python train.py --n_head=6 --d_mlp=640 --activation="swiglu" --norm="layernorm" --rope_base=10000.0 --tie_embeddings=true --init_std_up=0.0354 --init_std_down=0.0038 --lr=0.0169 --lr_mult_o=0.673 --train_tokens=261000000
MLP neurons of a small language model. Each row is named by its layer, matrix (gate and up: input weights) and neuron, and shows model dimensions 0-63. Each number is 128 + 32 x the weight over its row's rms, rounded and kept within 0 to 255. A neuron's up and down rows have the sign that makes its largest values positive.
After each neuron's rows, "fires on" lists the tokens most often at its 100 highest values on Wikipedia text that the model never trained on.

L9.gate319 [ 83 105 132 105 101 168  87  24 102 131 131 122 137 194 131 184  95  97 178  81 152 162 130  79  89 189  67 114 123 146 136 104 122 140 131 101 131 116 164 101 104 168 171 126 144 122 157 153 120 147 166  94 134 135 177 163 200 124 118 124 112 156 117 109]
L9.up319 [ 89 116 137 160  89 146  86  69  90 102 117 100  71 141  88 163 111 181 113 105  99 147 155 111 101 137  83 160 186 157 125 196 124 138 117 127 142 134 164 157 128 115 156  66 112  91  76 118 111 131 163 134  98 151 203  78  86 121 144 106 135  84 147 152]
fires on: " (", "\n", " was", " (P", " (A", " (M"

L5.gate379 [143 182 117 161  60 118 155 184 152  96  99 153 132 196 137 143 120  90 178 149 146 162 117 129 128 107 169  64 134 137 189 156 157  90 184 123  87  97 186 168  93 117 169 175 150 103 120 104 129 145  86 128 104  76 178 155 149  96 121  74 110 132  94 121]
L5.up379 [ 99 102 129 110 111  96 117 153  89 112  96 108 158 139 166  83 139  57 122 109 176 179 153 184  46 141 109 118 138 119 159  70 141  87 152 123 110 110 136 137 153 166 146  98 145 110 165 120 133 147 175 111 128  70 160  83 219 151 196 147 114 140 115 188]
fires on: "is", "as", " age", "ph"

L9.gate44 [112 152 113  95  82  76 147  86  96 101 141 171 131 106 132 125 111  95 104 125  95  97 147 165 168 145 121 128 164 130 136 128 172  99 143 122 152 140 116 154 122 142 135  96 144 166 118 108 105 151 108 100 123 137 174 174 120 166 149 118 104 118 162 125]
L9.up44 [108 157  34 157 159 107  90 118 172 155 110  90 115 151 118 131  98 168  71 201 164  87 145 177 117 122 123  97 164 159 107  92 230 160 128 114 125 135 155 125 129 105 105 121 174 128 148  62 128 152 167 129 125 127 141 148 118 110 120 101 136 131 137 137]
fires on: "r", " pr", " Br", " br", " Cr"

L5.gate209 [118 170 106 125 135 123  98 115 136 119 157 162 132 109 127 158 107 132 137 150 159 204 128 118  81 158 144 123 150 120  54 161 180 168 104 148 170 123 131 133 163 177 210 103 117 121 125 146 115 129 144 110 121 102 123  89  99 104 132 173 174  74  70  97]
L5.up209 [106 137 107 150 108  77  75 109 153 157 145  85 145 144 146 177 119 135 103 101 144 123 106  74 115 127 208 145 158 147 130 130 165 201 106  66 136 122 135 122 155 167 181 173 171 104 188 139 188 152 130 135  86 175 100 137 144 172 113 136 143 105 132 118]
fires on: "\n", "us."

L2.gate456 [113 171 189 120 140 124 200 127 188 159  93 149 130 129  93  75 162 158 192 149 164 110  46 123  77 155 136  79  97 114 161  96 123 138 147 172  51 129 148 146 103 104 161 105 113 116 182 135 115 122 111 185 157 165 159 129 140  34  92 126  71 167 105 161]
L2.up456 [124 112  97 127 181  60 125 148  87 114  90 190 129  96 113  61 128 207 181 142 141  99 122 138  67 126  93 145 123 128 136 100 115 108 128 174  87 139 166 143 105 110 107 146 106 143 109 187  64 159 118 125 129 146 155  72  78  93 119  97  98  60 157 174]
fires on: "ograph", " art", " Art", " Civil", " histor", " civil"

L3.gate501 [ 95 114 111 154 117  84 107 119 128 147 151 140 165 155  88 121  52 121  74 114  62 108 186 173 114 120 136 128 149 147 148 164 133 206 128 117 107 137 145 154  82 163 121 100 149 123 146  87 129 160 150 135  92 142 103 140  57 147 135 191 114 113 117 124]
L3.up501 [164 145  96  80 123 138  90 131 138 176 158 148  98 155 127 158  96  96 100 109 121  98 150 157 123 149 184 126 146 141 121 159 174 136 138 111  54 101 115 162  52 114 118 113 113 143 126  73  78 166 137  92 119 156  98 104 113 151 127 195 148 117 133 133]
fires on: " Br", " br", " they", " They"

L2.gate121 [163 159 133  64  96 144 158  75 140 122  75 172  91 150 145 100 201  77  92 129  86 148 124 110 144 120  95 122  95  61 132 110  56 153 144 144 104 111 172 197 148 126 100 195 164 153 105  92 146 149 163 157 128 135  77 146 110 100 109  80 100 143 161 113]
L2.up121 [114 132 141 115 113 105  40 223 143 133  74  85 163 122 122 155  79  88 116 123 172 160  84  88 110 134 126 118  93 120 140 118 122 206  99  98 120  91 163 113 158 150 122 138 176  70 122 155 196 173 139 139 110 105  98 119 121 123 180  98  78 150 113 107]
fires on: "ann", "RA", "erg", " ESP", " | USA", "ER"

L8.gate58 [174  94 112 155 179 119 147  87 102 133  60 103 161 130  81 120 147 173 118 106 136 127 107 158 138 132  79 114 102  69 112 117 109  83 114 168 101 141 161 152  97  58  52 111  99  59 112 108  84 170 127  86 132 167  90 133 142 122 182  90 148 136 113 104]
L8.up58 [151 123 139  93 143 141 142  82 127 116 140 171 149  82 111 143 127 109 140 155 164 163 173 139 172 152 124  83 143 162 116 145 135 157  84 142 121 207 139  93 151 144 115 130 111 121 186 111 111 101  93 178  62 120 123 112 112 118 128 110 162 109  95  79]
fires on: "ad", "in", "andidate | Votes |", "al", "-", " to"

L10.gate189 [114  76 114 115 155 142 164 131 159 151 125 122 185 138 156 155 111 112 115 104  44 103  99 130 129 150 149 105 117 177 186 122 195 200 114  89 114  93 166  48 137 104 150 126 105 130 196 148 211 152  73 153 154 162  86 182  86 151  93 162 106 103 149 128]
L10.up189 [159 166  56 131 135  93 123  35 181 134 131 121 104 199  94  94  59 174 132 110  67 101  92 186  82  94 164 134  70 157 117 121 126  95  91 127  96 120 129 156 143  96 124 127  85 163 160 160 123 150  96 157 111  75 120 156 123 148 105 129 149 152  69 106]
fires on: " m", " of m"

L2.gate291 [103 119 178 109 131 137 147 162 166 144  80 164 107 106 138 135 155 150  92 110 127 109 203 139 120 189 137 217 118 125 144 116  95 147  87 135  91 102 155 113 159 162 169 134 166 162 143 159  81 100 142  89  99 121 136 154 148 119 105 158 130 185 137  96]
L2.up291 [131 161 104 105 109 161 146 102 227 149  86  99 134 134 126 171 152 125 183 180 145 153 133 124  89 124 160 149 144 166 183 127 134 107 144 206 147 153 109 107 139 176 127 166 137 130 116 176  96 189 114 133 102 109 132 155 108 181 155 106 116 115 140 137]
fires on: " pre", " rec", " Rec", " Pre", " subsequ"

L3.gate1 [119 139 171 136  98 160  84 127 148 104 136 178 153 115 113 128  87 177  72 122 117 163  80 156 113  87 133 114  72  81 161  97 131 120 115 194 131  93 120  78  99 119 127 180 114 130  74 131  78  89 151 174 129 111 108 116 129 111 142  86 156 145 106 113]
L3.up1 [162 164 138  97 143 127 145  87 161 110 121 206  80 121 174 140 136 148 173 135 128 131  90 147 129 183 111 150  89 109 178 117  74  77 102 160 119 143 134 146 158 130 159 122 138 103  82 197 121  69 130 139 131 146 188 130 161  86 117 112 138 129 133 125]
fires on: " Pro", " San", " can be", " voc", "Pro", " syn"

L5.gate625 [155 130 116 171 154  90  96  79 112 185 167  89 138  91 140  99 149 139 125 111 118 111  88 134 117  72  98 192 211 120 114 111 104 115 101 155  75 136  69 130 145 125 188 161 160 122 101 106  97 106 164 129 148 116  46  97 122  66 163 122 161 157  82 151]
L5.up625 [112  77 135 112 140 122 167 112 140 156 141 125 107 163 120 143 104 137 147 130 165  55 144 133 115 131 155  95 179 105 101 101  33 137 109 155 146  95  96  74  83 159 109 133 103  95 193 161  94 141 115 123 179  99 135 113 101 124 111 126 184 156 159 120]
fires on: "th", "m", "rd", "st", "nd"

L5.gate635 [104 105 185 152  35 117 107 154 105 152 121 102 150  82 101 125  87 111 161 156 122 151 163 137 104  80 109  79 160 136  92 150 188 134 140 139 128 150 113 129 113 135 158  80 155 143 155 120 100 148 143 158  80 143 102 116 136 158 199 143 166 158 101 134]
L5.up635 [ 70 177 125 169 129 104 111 104  39 149 103 162 184 115 169 108 107  95 168 185 149  88 146  83  98 131 141  78 149 163 130 142 156 125 116 116 176 163 144 131 161 172 119 169 148 127 128 166 128 102 159 182 144  79 139 178  98  79 113 108 140 159 162 157]
fires on: " (", "ing", "our", "on", "ore", "ound"

L2.gate133 [152 132 172 167 127 141 117 162 140 146 131 105 114 120  94 177 139 196 103 135 171 149 109 118 105 149 136 174  74 130 150 156 113 145 172 190 159 119  79 109 100 118 133 101 164  91 122 100 182 132 160 116 137 108 112 110 119 116 151  91  96 100  86 156]
L2.up133 [132 115 138 133  67 108 121 112  89 125  74  99  74 137 131 144 159 153 143 145 153 114 103 121 169 125 157 171 104 130 119 183  90 129 130 147 136 147 175 134 164 139 107 173 110 137 133  94 162 164 195  96 132 118  99 115  75  90 110  92 100 181 138 220]
fires on: " Le", " le", " cre", " impro", " rele", " appro"

L9.gate164 [ 82 160 137 135 103 142 121 152 150 156 144 149 133  60 127 160 128 160 156  84  60 152 139 117 106 166 118  99  88 142 126 128 178  93 127 130 142 111 157  92 162 137 137 120 168  76 149 124 162  42 143 153  96 103 113 110 147 160  66  67  64 124 197 156]
L9.up164 [ 77 122 139 148 109 181  61  85 100 172 138 137  89 145 148 149  87 139 134 133 137 114 124 144 201  70 186 117 121 153 107  83 139 123 111 156 132 137 151  76 127 143 133 161 131 137 106 106 110 194  98 111 177 117 172  98 120 104 150 132 129 172 139 108]
fires on: " t", " m", " w", " under", " ref", " f"

L5.gate526 [137 155 160  85  86 145 123  88 118 130 175 139 177  43 101 155 153 104 112 119 167  78  85 120 183 177 119 141 153  99  95  32 130 155 132 111 110 122 117  88 121  76 134 145 126 166 187 110 163 162 166 113 137 134 108  84 109 117 184 175 109 156  77 147]
L5.up526 [101 147 123 154  91 131 193 152 143 147 103 143 146 154  87 128 110 139 129 151  58 139 132 138  77 150 178 134  78 134 134 105 152  82 146 108 113 158 148 106  65 108 144 128 122  99 113 147 179 128  82 100 148 135 117 172 141 164  99 193 142 158 137 114]
fires on: ", ", "or", "h", "f", "b", "ic"

L5.gate322 [108 126 173 138 141 143 143  70  91  92  82  92 182 145 163 100 114 162 176 132 145 162 129 113 116  70 197 115 115 179  84 121  23  88 154 130 100 137 131 128 130 112 198 148 112 109 102 121 145 140 169 105 187 169  97 140 116  79 152  83 176 192 128 139]
L5.up322 [ 85 169 115 138 162 148  94 127  98 146 164 173 119 136 104 133 121 123 125 123 189 184 135 105  90  40 172 113 113 123 143 136  76 125 126 120 112 127 107 110 175 128 178  89 139  81 179 103  74 128 182 115 150  81 124 165 120 113 111 120 115 169 143  99]
fires on: "o", "est", "th", "i", "st"

L2.gate246 [154 145 118 123 132  56 126 106 135 138 156  81 108 120  91 129  76 113 111 177 145 124 113 109 167 136 142 144 127 126 132 166 111 109  45 136 134 121 158 113 121 139  88 147 123  91 153 122 145 135 113  94 106 125 151  96 108 109 130 134 138 184  88 132]
L2.up246 [142 170  99 128 116 135 105 137  80 112 127  89  75 167 134 121  89 107 127 130 104 130 104 133 152 146 149 107 102  71  90 117 124  57  80 128 180 194  79  73 171 138  91 109  89 134 169 175 159 135 118 153 123 132 135  75 161 106 103  91 114  79 125  94]
fires on: "sh", "ash", " of the", "hip", "ush", " able to"

L3.gate290 [ 95 121 177 159 114  96 131  88 104 108 136 105 130 182 181 127 128 106 135 179  93  23  95 122 211 144 163 127 144 178 114  68 144 117 128 147 164 166 134 151  94 180 124 144 145 113 144 132 142 150 156 109 145 114 152  74 101 169 131 107 103 160 142  61]
L3.up290 [159 129  71 194 123  94  90 163 130 152  96 108 175 118  50 132 158 197 128  91 119 134  50 122 101 161 155 117 181 168 152 110 105 146 208  91 135 111 146 154 140 137 138 112 148 174  97 125 145 181 119 108 103 141  72  73 118 168 139 163 116 107 118 127]
fires on: " ad", " Ad", "ad", " same", " short", " long"

L10.gate161 [152 126 130 118 142 123 149  77 147 189  87 106 183 104 131 122  93  88 173 111 119 116 102 107  71 132 118 154 121  92 166 176 111  63  97  81 125 123 178 108 137  94  96 119 147 105 191 111 135 110 172 151 118  98 147  77 150 136 113 152 149 133 130 151]
L10.up161 [100  48 140 103 136 107 155  59 115  51 114 166 138 150 121 101  95  81  88 212 144 150 145 174 151 183  90  71 125 118 146 141 171 146 126 111 144 125 117 106 110 154 109 108 138 132 104  74  98 108 159 127 140 144 182  91  95 197 176  72 136  94 134 157]
fires on: " cont", "T", " Ex", " t", "Ar", "t"

L3.gate610 [ 85 119 125  77  97  95  77 176 168 219 184 143 117 151 129  85 133  50 166 106 167  93 148  89  99 183  89 141 126 156 185 102 108 174 105 119 134 134 121 194  86 146  88 170 125 120 128 123 148 111  94 130 173 143 113 113 168 117 155 149 153 112  99 133]
L3.up610 [115 116 115  85 124 136 124 143  68 120  88 117 171  88 122 126 103 157 132 107 116 140  50 162 127  85 154  47 130 127 124 145 161 163 151  81 102 160 116 225 153  81 110 123 137 159  96  76 108 154  99 118 101 140 176 143 149 127 127 102 136 104 140  58]
fires on: " Championships", "all", "ins", " are", " series"

L10.gate26 [118 147 118 155  75 133 102 135 170 117 135 108 137 123 126 141 115 124  88 131 133  92 128 209 121 113  91  96 117  73 148 174 144 180 151 149 126  93 161  94 160 153 125 117 140 170 169  98 159 149 151 140 136 121 117 116 100 137 157 106 136  82 185 134]
L10.up26 [124 144 145 168 101  95 150 119 122  66 110  79 146 156 145  80  97 144 177 170 162 130 140 115 144 159 101 155 114 126 164 103 175 150 127 140 147 118 158 139 155 106  81 185 159 106 188 162 113 152 182  50  93 129  99 175 109 133 101  82 112  93 172  85]
fires on: "A", "-A", " \"B", " (A", " \"A"

L3.gate422 [ 92 121 192 101 174  98 106 159  33  97  54  94 167 185 105 117 126  96 127  79 102  97 106  96 136 192 194  89 183  74 128 137  81 130 133  83  97 110 183 165 140 138 183 119 165 150 158 138 103 174 122 160 148  51 168 110 144 125 162 123 124 127 109  85]
L3.up422 [119  96 167  65 134 139 114 157 105  94  93 146  77 115 148 105 101 114 156 146 137 120 107  80 115  94 178 166 119 110 110 142 157 111 131 124 151 116 100 116 156 153 147  95 176  82 159 123  52  92 113 150 189 137 117 140 115 156 156 117  93  90 167  89]
fires on: "at", " at", "100", " lab", "ran", "atin"

L5.gate483 [101  57 134 143  96  84 151 143 183 164  35  78 115 139 142 109 140 181 167 125  82 162 140 163 152 111 158 119 133 166 144 120 104  74 104 142 176 119 125 152 140 107 209 139 155 122  97  96  91 118 167 125 162 120 107  93 111 132 132 100 144 116 122 125]
L5.up483 [183 109 105 183 159 139  80  77 149 129 142  68 161 128 115 128 125 149 104 135 122 158 128 191  96 145  79 141 183 141  79 145 102  65 196  69 114 121 102 148 175 180 117 119  74  77  90  88 121 180 132 121 136 166 138 130 142 109 166 131 121 129  84 134]
fires on: "s", "er", "m", "p", "es", "nd"

L2.gate304 [103 111  66  32 147 170 140 152 151 165 173 181 127  97 189  86 110 128  84 137 123 138 129 166 181  79 120 118  91  84 129 107 171 146 143 147 114 143 181 126 128  98  57 124 140  83 123 141 126 120 190 141 155 143 182  59 121 111 136 106 129 149 140 171]
L2.up304 [123  62 102 146 169  79 127 129  63 169 170 129 157 134  92  23 107 100  78 148 106 168 146 109 191 136 135 200 196 135 180  98 130 132 178 117  99 144 141  94 161  66  80 180 112 111 106 135 162 168  76 149 135 101 177 148 129  89 139  98 152 123  80  38]
fires on: " Al", "Al", " | Al", "- Al"

L2.gate502 [157 163 168  98  97 137 128 179 167 166 114 148 121 126 133 116 157 130  84 126 151 142 140 184  96 150 135 115 105 172 140 113 194 106  77 206 158 228 131  92 143 147 171 114 137 166 172 137 130 100 128  60 137 142  97 105 117 125  52 114 173 183 134 117]
L2.up502 [172  89 153  84 100 128 180 122 135  89  80 139 172 170 135 168 134 120 167 102 115 122 175 236 106 198  80 153 109  92 143 119  87  84  94 200 139 134 127 111 107 107 142 126 118 115  56 157 164 106 101  93 165 145 136 168 202 151  94  74 145 106 125 120]
fires on: " pre", " special", " con", " available"

L2.gate296 [114 169 125  68 129 123 109  94 153 182 113 129 176 180 137 126 126 155 107 116 134 107 167 122  72 166 173 121 112  70 144 120 151  96 127 162 152 136 161 156 115 130 128  63 167 136 137  66 101 143 110 114  97 146  99 141  85 158  59 123 199 178 158 155]
L2.up296 [ 70 143 113 124  97 103  73  95 145 138 118 160 170 149 113 117 117 134 136 115 134 154 158 160  58 152 154 141 172 130 114 101 155 119 126 157 172 207  96  85 209 121 121  97 148 103 146 138 205 179  77 147 107 165 172 149 135 152 128 172 109 155 128 144]
fires on: " President", " rec", " part", "ade", " However", " particip"

L3.gate522 [145 108  57 158  92 111 153  70 141  96 141  93 151 112 137 182  58 129 164 110 150  79 152 188 151 167 177  99 108 140 147  75 191 120 112 113 112 173 139 126 190 125  78 127 108 180 115 103 146 157  75 143 108 156 160 122 134 177  15 123 156  94 169 154]
L3.up522 [ 81 161 131  85 171 160  96 167 104 112 148 146 151 116 166 116  99 134 128 157 143 158 143 165 110 165 153 175 122 185 107 203 206 159 143 132  52 108 183 174  99 124 141 144 145 165 138  79  91 127 138  81 112  52  82 154 150 175  83  63 137  97 139 105]
fires on: " Pr", " br", " Br", " Str", " pr"

L5.gate530 [176 142 119 164 107 117 129  98 135 148 118  84 103 135  79 164 136 118 169 102 167 136 103 123 130 135  98 112 178 102 147  64 175 141 113 169  83 163 112 144 137 155 135 181 144  83 156 147 111  82 112 119 211  89 116 129  86  95 145 158  63 120  59 170]
L5.up530 [153 149  92 137 139 171 147 136 124 110  76 182 117 125 133  97 155 146 109 111 153  80  64 139 139 128 105 108 134 144 138 111 115 123 152 105 125  91 115  83  75 127 101 160 162 141 121 117 107 113 161 177 113 153 115  26 129 116 133 160 105 131 113  81]
fires on: "th", "t", "ong", "ept", "ath", "st"

L10.gate328 [208 138 164 148  98 117 124  58 126 161 170 127 147 141 164  63 127 116  99  95 131 167 114  92 113 123 175 139  80  96 111 130 186 112  94  98 116 107 110  71 121 145 162 177  84 176 123  92 147 122 120  76 151 100  77 147 138 100 171  97 102 144 162 108]
L10.up328 [161 103 110  98 182 101 167 108 104 136 178 125 126 126 137 133 151 150 126  87 198 122 116 154 103 170 154 158 131 130 131 126 192 155  89 114 158 143 142 118  75 131 114 153 103  96 195 137 152  76 122 159 109 118 101 184 166  81 120 112 141 171 143 102]
fires on: " ex", " off", " in", " exhib", "red"

L9.gate113 [152 152 106 134 108 156 113 217 146 158 104  67  94 166 133 186 124 142 110 120 138 100 118 113 173 130 113 162 138  90 148 144 148 171 165 144  65 118 138 138 131 154 104 103 169 100 183  99 137 115 174  84 166 117  92  83 110  86  75 137 134 101 144 135]
L9.up113 [138  75 107 156 138 114 167 173 127 129 134  58 165  83 108 103  73  99 113  98 167  93  85  87 140 133 125 157 127 127 173 102 108 140 146 171 113 138 133 100  95  99 157 148 157 117 173 142 135 137  99 135 184 189 137  92  96  74 122  75 162 133 115 110]
fires on: "a", "re", "y", " Sa", " La"

L10.gate113 [139 147 166 167 115 160  38 125 171 177 153 106 118  92 155 163 205 126 120 102  99 136 152 164 121 156 116 105  85  96 130 160 117 130 132 112 122 120 173  71 148 161 178 105  94 116  98 116 121  85  51 137 139 147 116  91 124 144 129 135 112  99 132 129]
L10.up113 [130 119 124 109 168 164  90  92  82 143 165 101 116 141  70 148 107 157  84 127 131  87 176 118 117 115 135  96 126 140 120  90 106 146 137  94 132 111 200 127 101 134 104 129 118 104 113 119  78  87 160 131 140 121 127 108 120 143 133 163 159 172 194 140]
fires on: " g", " n", " m", "s", " w", " d"

L8.gate242 [ 37 129  81  85 138 104 161 170 125  78 148 153  95 129  91 141 103 110 118  54 166 101  88 112  74 188 137 135 138 100 116 117 132 191 138  75 104 129 112  93  71 145 156  86 135 103  94 151 111 119 147 123 116  75 158  97 136  95 134 190 129 166  58 135]
L8.up242 [100 142 140 125  92  96  75 156  81 125 145 159 107 111 138 154 141  90 129 152 113 147 139 111 106 114 116 151  93 160 158 130 125 122  98 125 104 178 122 108 148  99 155 125 202 122 127 115 131 109 146 161 110 135 145  58  87 173 142 130 164 129 120 178]
fires on: "\n"

L10.gate162 [110 161 125  65 103  81 114 100 134 142 119 151 183 231 126 165 126 157 167 127  75  99 166 114 120 120  85 122 173 168 162  90 131 122  63 124  44 128 145 163  99 165 161  75 109 133 155 133 125 180 134  86 123 117 167 127 108 127  98  90 150 140  83 170]
L10.up162 [114 114 137 156 143 103 126 147  67  76  93 116 160 123 156 126 149 137 164 131  57 107 137 142 125 111 122 129 108 110 163 126 143 121  41 127 125 159  57 114  80 192  97  97 157  97 116  81  93  98 150  92 146 178 151 103 181 115 135 114 144 146 109 153]
fires on: " sh", " Sh", "sh", " th", "h"

L2.gate315 [156 124 118  98 109  87 156 151 103 101 135 167 125 149 141 120 113 133 102  94 163  94 109 188 116  84  97 140 129  96 115 174 165  40  90 103  93 155 140 104  33 112 132 178 140 172 139 170  93 169 122  91 130  98  96 135 109 156 138 104 213 130 160  85]
L2.up315 [139 160  93 105  97 163  83 162 117 136 151 123 143  92  95 131 116  87 156 115  87 122 128  93  96 114 185 138  74  81 147 134 140 115 121 130 140  94 118 127  97 128 146 138 118 163 130 110  51 112 100  69 119  99  78 140 154 114 140 134 135 162 164 113]
fires on: "\n", "/s", "ina", ":", "ST)", "o"

L5.gate204 [130  96 136 174 130  94 134 108 141 114 118 109 117 139 129 153 148 163 130 108 123 138 172 163 123  96  77 136 169 168  89 105 146 103 138 170  98 156 147 141 134 139 142 146 113 165 124 172  81 155 156 159 150 116 106  82 158 112 201 145  90 100 106 103]
L5.up204 [141  56 164 108 194  70 162  92 158 132  99 157 176 161  87  85 146  91 168  90 147 188 139 165 148 127 122 114 103 137 125 108 146  60 122 145 108 163  97 155 143 160  99 140 131 140 118  90  67  73 152 119 105 137  84  89 139 104 164 148 125  89 131  82]
fires on: "el", "al", "in", "ie", "one", "am"

L2.gate184 [ 72 198 156 106 140 121 136 165 124 125 189 117 149 225 110 134  74 160 199 108 121 132  89 195 159  72 167 168 153 159 164 155 117  92 119  54 128 107 151 115  84 148 132 155 121 164  97 141 130 114 163 104 133 145 120 134 128 111 138 137 180  43 112  83]
L2.up184 [ 85 116 172 139 147 161  74 178  82 110 104 141 109 179 125 119 103 137  99 140 177 142 185 151 129 118  82 119 102 194 111 123 105 141  81 140  79 124 147 151 116 104 116 142 126 133  85 134 125 155 147 142 115 165 120 137  63 118 159 162 189 163  95 155]
fires on: "\n\n", "==", " age of ", " He was", " is"

L8.gate121 [153 119 123 139 107 153  96 161 137  87 111 152 104  93  87 130 121 178 129 166 148 153 116 200 117 119  88  79 123  68 153 106 105 121 139  97 104 110 164 189 109 142 127 132 155 169 117 131 129 133 184 155  91 142 134 146  91 115 149 132 149  92  99 159]
L8.up121 [113 119 162  92  85 159 136 108 126 159 108 166 173 120 134 130  87 104  89  88 113 113 156 158  95 101 127 191 158 135  93 123 146 175 162 148 167  91 193 164 125 116 104 152 138 173 186 119 145 138 173 151 137  92 186 106 159  81 175 115 166 121 120  99]
fires on: "as", "all", "us", " Mor", "is", "our"

L5.gate346 [133 150 143 123  80 149 140  83 160 100 126  99 133  84  95 138 120 135 149 139  89 140 135 164 149 125 120 136  85 122 115 104 138  81 163 118 112 169 155 101 114 138 118 153 109 159  61  35  95 105 187  88 135 128 187  89 140 105 148 155  92 163 122 123]
L5.up346 [188 111  92 160 135  72  55 156 127 130 120 139 144  91 105 137 172 164 153 154 161 112  82 116 125 163  95 106 170 160  92 107 114 149 172  95 134 115 138  96 172 120 116 131 124  68 132  91  75  99 137  78 106  97 160 167 125 104 125 155  96 154 128  79]
fires on: "s", "i", "o", "\"", "er", " Games"

L5.gate339 [107 125 101  72 150 135 108 142 181 110 141 181 110 145  91 217 178 196 160 201 102 131 141 133  99 101 122 123  85 144 154 100  92  98 115 175  98 163 159 126 123 157  96 129 154  98  94 104  97 123 123 126 178 154 186 113 102 122 175 118 208 144  72  90]
L5.up339 [ 67 137 135 125 118 147 101  72 115 108 134 114 127 159  62 151  54 113 160 138 113  79 157 109 114 150 127 124 114 103  99 152 138 137  88 190 131 156  70  93 107 132 106 139 133  93 140 185  73 114 198 100 145 148 121 135  94 170 146 148 169 108 164  41]
fires on: " Sh", " sh", "h", "sh", " | Sh", " th"

L9.gate187 [131 119 152 151 105 119 107  88 159 114 128 137 152 134 166 107 152  78  84  65 140  93 127 166 143  93 131  93 150 144 183  82 172 113 116  48 162  83 114 122  97 138 114 134 141 107 118 120 123 149  72 171 176 122 178 184 127 112 183 125 105 157 112 183]
L9.up187 [123 144  61 125 113  64 192 108 146 153 167 111 129 149 153 146 123 154  95 169 109  92 115 122 164 102 158 118 136 114 107 112 119  97 116 103 153  97 107  79 171 112  98 178 129  94  84  79 118 117 172 168 164  94 137 175 115 135 148 201 123 146 113 108]
fires on: " m", " a m", " of m"

L2.gate16 [ 75 156 170 168  78 131  76 103 153 122 134 155 161  62 103 158 148 157 117 161 121 111  75 130 126 163 135 165  41 149 131  94  95 173 101  62 123  93 111 133 147 149 160 122 128 106  94  75 117 117 110 227 169 141 135  91  82 171  51 100  89 132 180 134]
L2.up16 [125  96 106 144 175  46 154 123 146 154 137  78 204 105 114 188 153 138  88 107 124 188 142 130 141 121 187  97 113 140 174 100 171 136 177 111 128 128  74 148 179 148 117 141  63  89 113 108 152 125  51 149 151  94  91  92 125 171  95 155 125  62 148 118]
fires on: " o", " fl", " use", " red"

L9.gate430 [ 88 152 156 108 134 150 147 156 156  99 112 127 160 135 114  80 148 152 128 126 134 131 110 117 143 113 110 137 153 129 157 155 147 147 141 131 120 135 166  91 112  71 144 139  52  78 170 113 155 152 188  99  57 136 185  77  53 181  95 130 147 133  71 157]
L9.up430 [121 105 104 159 107 149 175  63 149 121 106 173 109 167 100 151 103 139  52 131  75 152  96 124  73 122 148 117  93 104 134 135 161 108 141 127  97 142  66 167 108 126  79 132 166 120 159 127 108 152 100 152 171 142 129  66  76 130 137 107 125  71 115 109]
fires on: " T", " | T", "T", "t", "==T"

L2.gate451 [179 165 122  40 123 132 167 161 161 135 140 180 112 167 173 122 114 200 134  87  52  99 141 130 182 126 123 164 157 129  93 117  70 116  23 142 128 129 127 122 138 117 147 135 171 160 108 167 183 122 175  92 104 106 126 153 164  77  86 117  90 122 176 156]
L2.up451 [116  95 186 106 105 135  89  97 125 126 100  77 110 132  92 159 194 157 107 109 162 155  92 127 160 145 140 113 100 102 125 125 143 125 118 142 100 186 142 126 171 109 100 163 136 166 173 201  89  96 128 104 147 151 172 181 102 172 194 132 110 203 129 100]
fires on: " rec", " Rec", "od", " Out", "oss", "ood"

L2.gate441 [151 104 189  99 137 142 122 148 155 133 178 145  92 109  79  89 190 130 104 130 131 180 149 144  58 155 135 145  82 103 159 137 111 115 106 138 144 149  73 111  56 155 161 150 145 140 150  90 113 120 154 154 126 178 126 109  88 174 181 167 125  71 136 137]
L2.up441 [155 138 146  83 137 120 206 152 138 148 173 115 142 145 169 159 119 179 127 106  68 156 151 170 121 125 116 158  58 127 105 148 115 145 164 160 151  86 107 126 135 148 144 122  87  89 105 113 135 172 178 149 124 154 110 125 108 167 100 102 148 112 127 165]
fires on: " cre", " Grand", " short", " Oper", " rele", "- Binomial"